config.toml
n_layer = 8
d_model = 640
n_head = 5
n_kv_head = 5
head_dim = 128
d_mlp = 2560
vocab_size = 39176
activation = "squared_relu"
norm = "rmsnorm"
norm_place = "pre"
norm_eps = 1e-06
positions = "rope"
rope_base = 63300.0
rope_fraction = 1.0
qk_norm = true
attn_scale = 0.0887
bias = "none"
tie_embeddings = false
parallel_block = false
extras = ["capped logits"]
init = "uniform"
init_std_qkv = 0.0257
init_std_o = 0.00643
init_std_up = 0.0257
init_std_down = 0.00643
init_out_by_depth = true
optimizer = "muon"
lr = 0.0236
lr_mult_qkv = 0.7
lr_mult_o = 2.0
beta1 = 0.95
lr_head = 0.00436
warmup_steps = 0
schedule = "wsd"
decay_fraction = 0.652
decay_shape = "linear"
final_lr_fraction = 0.1
batch_tokens = 262144
seq_len = 512
doc_mask = false
train_tokens = 1277000000
steps = 4872
dataset = "wikipedia_en"
MLP neurons of a small language model. Each row is named by its layer, matrix (up: input weights; down: output weights) and neuron, and shows model dimensions 144-271. Each number is 500 + 50 x the weight over its row's rms, rounded and kept within 0 to 999. Numbers have three digits each.
After each neuron's rows, "fires in" lists the words (lower case) most often at its 100 highest values on Wikipedia text that the model never trained on.

L5.up972:541455532435529511564565541482479573457505501509532472428482485390391476589489463473464449530510486534506466525471512386459534582572464563433561546515448498523505433494525490523435533498506473507524542440527598509535514537491514564584439489498502439442460431520473455409548442526466577599475492452538492490616530479510499539493611490506505431362437476466457496480617457459504513487472
L5.down972:552516502499513511557599548425577508476471560425536534472564564436484568523474489486440454404510548647576468531548485510473504634444521473432585434480434563492500538571524573539501445446544487532560482532466430529459496534457479432488450466511473583510521371536436507483444525453518526513505517411484446398588484515504520558484452542537455428472480447458525501497582518485574511524521
fires in: "the", "this", "for", "spent", "his", "that"

L5.up815:496450518529434561460549470525461540451509460625527490515433537416558458522514465510536589497579465534532527445562454532530476459458400409433472601499397445551526479475480491532571596465580513551580458507472481521493481492458553465562488582611568523549538491492540529482526490552521486479549495523482524462541481474435637524513553530494512509542485540438504540516523487579561488568536
L5.down815:416513531509484493541479474520569562503439556512512481509509581454539516426489365441470405466490501425540482432447471513413481512462479504522566453472623419510419568519424494524562464418486555511437440517484510509444400528519442489558513463476541547502515496537515503455499514491433572520534537492490593453578346470566517435507586543507523454521390497513491437533499538490440447423509
fires in: "band", "club", "university", "s", "team", "school"

L5.up1134:457452620535459538435471526545529458515528495484504515453450513494520530485507427378554567440400503495472505537565511562498482547407506436545507586448453546480486476534460427488547490560541477463494522515486483452613535399487415515562520510499386520488491506535490496476518523586464478489559490479496494560508563501549396436560457491511556485516443463542520465486470536498481506542550
L5.down1134:512545494502441466371482525441550503437428546538517474492494553520434473519525449557452566447497538476583496458430550512522528565553477504507440446593421536452498493605443571461516497529493407421545522520485555480521520530483512557478529444446494530493511475617529509496590636488397560491462556523463526471456545572548468479561413526456490508451413482521597512621543512483522561533492
fires in: "to", "could", "be", "can", "who"

L5.up1282:431475493546544510567447600509511544435492561520475529447542515578562416490525512642492519437546560564461462510544577543527489543495532398610501558530650492499477535422535510594458441574538480458508459581488508455519482529590511514463556477451437462596504504519575531489449420490537538535471524466492517572507541479511510538591410477474511560509482429484498412408555520470420577500471
L5.down1282:498491492497504510577424517494534507595515373519583499502462476461522543492494535445491591473486516488473472541523531543545502520517450431505516574479508496383568572482469460453530567501481421540505537537461454462461518483587489453417446466538428486416454425419418606544519510519518609514508474541483493557477458476578444539435382471477506468431458553474449506433470479578544443451573
fires in: "i", "to", "iijima"

L5.up1857:555431381529484488473477507515513463533554522515487505515481520590448547536491523522537450442488519520515458431537598482499509510496493489511478452487527433580566550502397570536485478533545476508558502350463459470527579413526383372504519434476497448511430505497437507454420505523544529454412494528573553437430576509614455486529528459450591499492490538540579512490516517476420482480516
L5.down1857:390575525494455449484469443499435473377533500489533553441579497559423496487461497539475490543462458549479549486495550543519473458512453422465501451476470523472485588605471597556478503459576467453479488480501497533485471509416529525548534607462550461525468490500486512611447498526457544463478554568564507475434504467495539655469616524505501533528553571513444460552504429353510541601509
fires in: "is", "are", "be"

L5.up2194:506522564571446480513533427585547420490560458597560470505465458503474418523481453459591503561516506567461570455508500519491537556490600474541529508530492464523523487573511539580363473474521482409500539561529522489536493433416543564578494484582546473522518512544609501526485524467461442529536463504463509516399516471498481426455517502458529324533546494591469549461513528522555522559512
L5.down2194:527509365475398475507467510535489545540502526531442503555457485456446519549480553659494531495463443558511481498499483430516465472541556502481454452475581476542469493574462521478404547483529530527509439433496539480540492472559482421509532548497530467513432490494573444558449424527570476467470493530526500552517491517473547454539515470565542446508549542550463573398497593484487445550557
fires in: "western", "eastern", "northern", "southern", "continental", "pacific"

L5.up153:455446612453528573515515495457466496534477522499415417478501461549485513479460449474494471580535475559417564528615545550506477469489497520504505427489513578507543477574508512530454477562449452462427591531520522487570516471558466569573518459530440377503456497447441494438539476490419506494371515518486584603524566636505494511546447418549422471535521553481557635547473499508459457464508
L5.down153:524531450532548514479491394490509577449495407453572538456481512494532515467440591501585445550489516532474580543475396566539426535481515585472442492529484453463471524531501535492575543549453460501493454547466469527478569401555487480503486549448408584505451459461656570456498544496486470563517522582504500603541467631528468525459547539484553426457630518611565547523591513472588432469487
fires in: "to", "the"

L5.up2457:461522444520571501525555439527414519474479417514484512473523397561485474507530503463435516437505461479479561474477421492545565575491558548470554479510551466482486499470434527530525511570500471472417530551495476530563524530492482526529431434457589461547460532393493495600522521473461435512516502498437473415562410485465460474530541527393523591476602515346473577509444518508612514420497
L5.down2457:496561518532474518581517477523494468479466534439541530485501482564517495513520546433546568369477448522468565553578518532459552495556496572496403445380487495548524513518514457492481545427434512509499492412418525495453358471502444474580525461509448512532475545478570462526443581470459567563494450517597517369504448577538598496510576530434447501526513487517458439437505484500509506480527
fires in: "of", "from"

L5.up407:509525476517516578488431585432483468601574500549480560511449536466477476599459510550520454489540446511527535574497485489505380430501563477475595440586479462426454522480482448519461548556535564558565486507511430500338480431501488410512439550548449484452513550537423505505445552501477503609458470481526352539541603460486568471451485545441397494535385495521506513455497483468506576540501
L5.down407:388475436574505478532517526525529494427552439456441489460443519439566410481577527473429558542479519498456429462580496514427594479474568429533519507446471541534531547489518537485526520493516462497486512609549529452500612549503539476471578477570505499404462564525453565519547529569537475556453629561461505572474473459484533500530567583505480440519480579519507522514446500444493475486519
fires in: "at", "the", "for"

L5.up694:588486542529493513513496448501443437535480558517529589430401511652462468476534544521498514479592474409512455575519500504537564572583480516480511627538539466544455430511508525541460595507500551529487480591467468570550574493467429525611568518462515573496530504442399500485449492550455492448488621514475500538484503506494530541614531576538602478482559512553555505556474477533418447474522
L5.down694:516392525595495487456482492443498537474514504415533451485551573511494448439559533566482536444409504556462448515485501521539516472528567401516435508523488591475570523472488507535457512531575488485526517490543470557500554441521531539487466541537461427525418448531419453526495556459496459544412504399555496513516456622568481486471545476489487547472592480517482548512499599542495424532573
fires in: "a", "an", "one", "several", "some", "first"

L5.up1335:544519530542520510515440442532508434456562454504607520452489492510544395537477406562515411468548505472464505519492481469551494482486509478508475465592421510520476609447582554435439512462383508579482548492525569525448528513440600470525420537610539457575591486429550477504556580461409547480554582534619541529473550563528457455477566436485466474417510432426509539454567469487553550505587
L5.down1335:487482593519523486500484538443506404570495406438488564531524555516543473459620495474464484492477526431434512497491416513460513475460497449556559553554495530494480525506522511554483538482496544452502513454507522495447512471559401437510423471433469484450529560426446494504517514616539469456447497444499514633505516609477433389464398412467456497499494464425481427542483545527532483539511
fires in: "the"

L5.up2268:537445451396508495578432485438466417503410507555444482455593473558561513523487511571461567550489495519424485439582527453457499555441473491491601492550439492487508546506442537527559561574442394550470506487540514555462535463555421573491634525495452556371448581448473517451547528436527513510474511481594505558591521528552530543546407508495410477500510419469492504422564454480527469426520
L5.down2268:527531543557455574473540513507477432533513443383503472551532540521522542565470552522520519461561540608455469485350485548491508517336586510495453525529491576512545525458481462500390594480540545498567579444421540446446528473466491418574483535518506480530494509563514467455580556473549501387395459471518476598462459387495464507590487555450517452477489481522480546549475637579468553569487
fires in: "to", "that"

L5.up475:497449481433453608591649541526382488588442578575480485471523554503553436550497457459452542458507538494502424463477516583473554584537437586590596401627506455472478504458578500532511495543587571463490513468504538503568489521461434495479367503421558506572486583467507543543485446437529528463523512518505488485461533567519458454498411519519420525511558481491536554440536434448423495456497
L5.down475:457489559395442504533567428492458549495616455428484548497574499529531494467493532509403499539369481542465525466494390539494526447439487485422530546386511433559461475453478512541490417529484590466531454498514501513500552483495506500510597544525491485542415480548475445469440475611488525515509531489514615634476500527513496380495454433572476435577470477549474410395518494472494497513478
fires in: "a"

L5.up1149:556583563541454520591438509411511537455509602495547640498561446497487475489521520476490447485557445488502542490429405439515491553500532495513435432494478511569517467506586608451463522515484569480575535573456585452630493481494484565471506617481447530476506539554519471519544486445514487631454572544505481484445556529480427513529455514460536479481478525467521608417500496444507549527527
L5.down1149:481499510499461505500530488570426541554504485437434518508486512478539479493473469469480504512536557454461536491483534475489439497578499470511492556445541496467441442506562462503418484491557538494488471483503498454477581596517458461396529480549441510523426548520543482569439450526471554621428460435559500505450458413556462336444468532580464491577575514595459463499504475424456474510365
fires in: "to", "be", "was"

L5.up1797:384465510475395454390541461399467490429480509535513529463415584513363477491515510504529506578502650506517438507483451495542514551488470438499451480506562505504503564557469502520530460454466531615514570465479521515502471548451477411438519500440502446464549504527568642488488541564509465456553487512460522504408531568556454530491522471448471439425500531497456576468437520482595484409497
L5.down1797:461567443566533434465517487405545561531590534450505476419493485545534439461535514500450402514523524548478503530538487450508550493476554475584537504504532418527470553488398433477407582432451456446555481513542494505546429492443445560535467480525522452545496495514482566536436529468484450534409564610507558481497446514377537559520504441474462450505454528547484533544529428469458603496458
fires in: "on", "from"

L5.up786:500494525487543551506547502445491582461561370435472476492474531455596510547478488505506427481504497468511502478435593485602541491512527504500538468472602553462496496525464515455473540535531473524412524478509490601512522543487494519579571439534493485560476449488455580430482441475522578430417562463457460400540470401509521414579392466493479500450598501483549508507425550481538579474526
L5.down786:496479492449444535579426522526464550521487562414442523543487520513497586472511431489555512528568532471498529487463601452464477532509607589454510564450451533469490508488528499537477508486500573484513456527510479462474475450414463532427530480584452501507509534452492539497460468561419480572440471513477444431528538481502550510410555579525437467524404467515518487562393491479490562522489
fires in: "in", "is", "has", "are"

L5.up441:523476419578545513428534475405386425510475502475402558439452494474473531459542479444451539385468488419504544508540455464529365531469483496533500484463455444446423473486567511556462540527518456545498486556500480459511567529487459423600460526390594462549517476538484543517461528407515484517481531462470454423489481534533481426554512517445551498517489442581494495519538489549431526559525
L5.down441:403565396607476532488431493545539453442447505481433555548413532448511554573470522494498575412561584457457511541500486538439506522526468508513466423466535570433559534493555522424477574502517531501520454494525457512403547562573501389663454443498521443512578486488507525545456604459526441495440501406424467404470497427490470531492486467543453445471561572517482516568542586568436484458456
fires in: "a", "too", "to", "very", "at"

L5.up416:477495413537469602533555472541529427488499572404496548512420553514512542361468548461402487508371555434495443483477544413492470477429462529518530444453482536489507567511538468471590536525450499453579463495539495517478486486560554542451517443576474455511484576507516511484539552596481477512559534586434491520447551407465467552638480484451542457609497495557443489595471501527416519500487
L5.down416:467521441400413452568535451391481445477554460661511573553567437486477501525444518514521467487563582518481515501569457525453473536485540475534513483520522528526493528503495568468478399441502485528420520569570524534555493412434497468473510492423521447483509560513491504490404470463568496502517520418585574520427503468533424513424490575506492472458452456488559566485539489529404525511471
fires in: "a", "to", "can"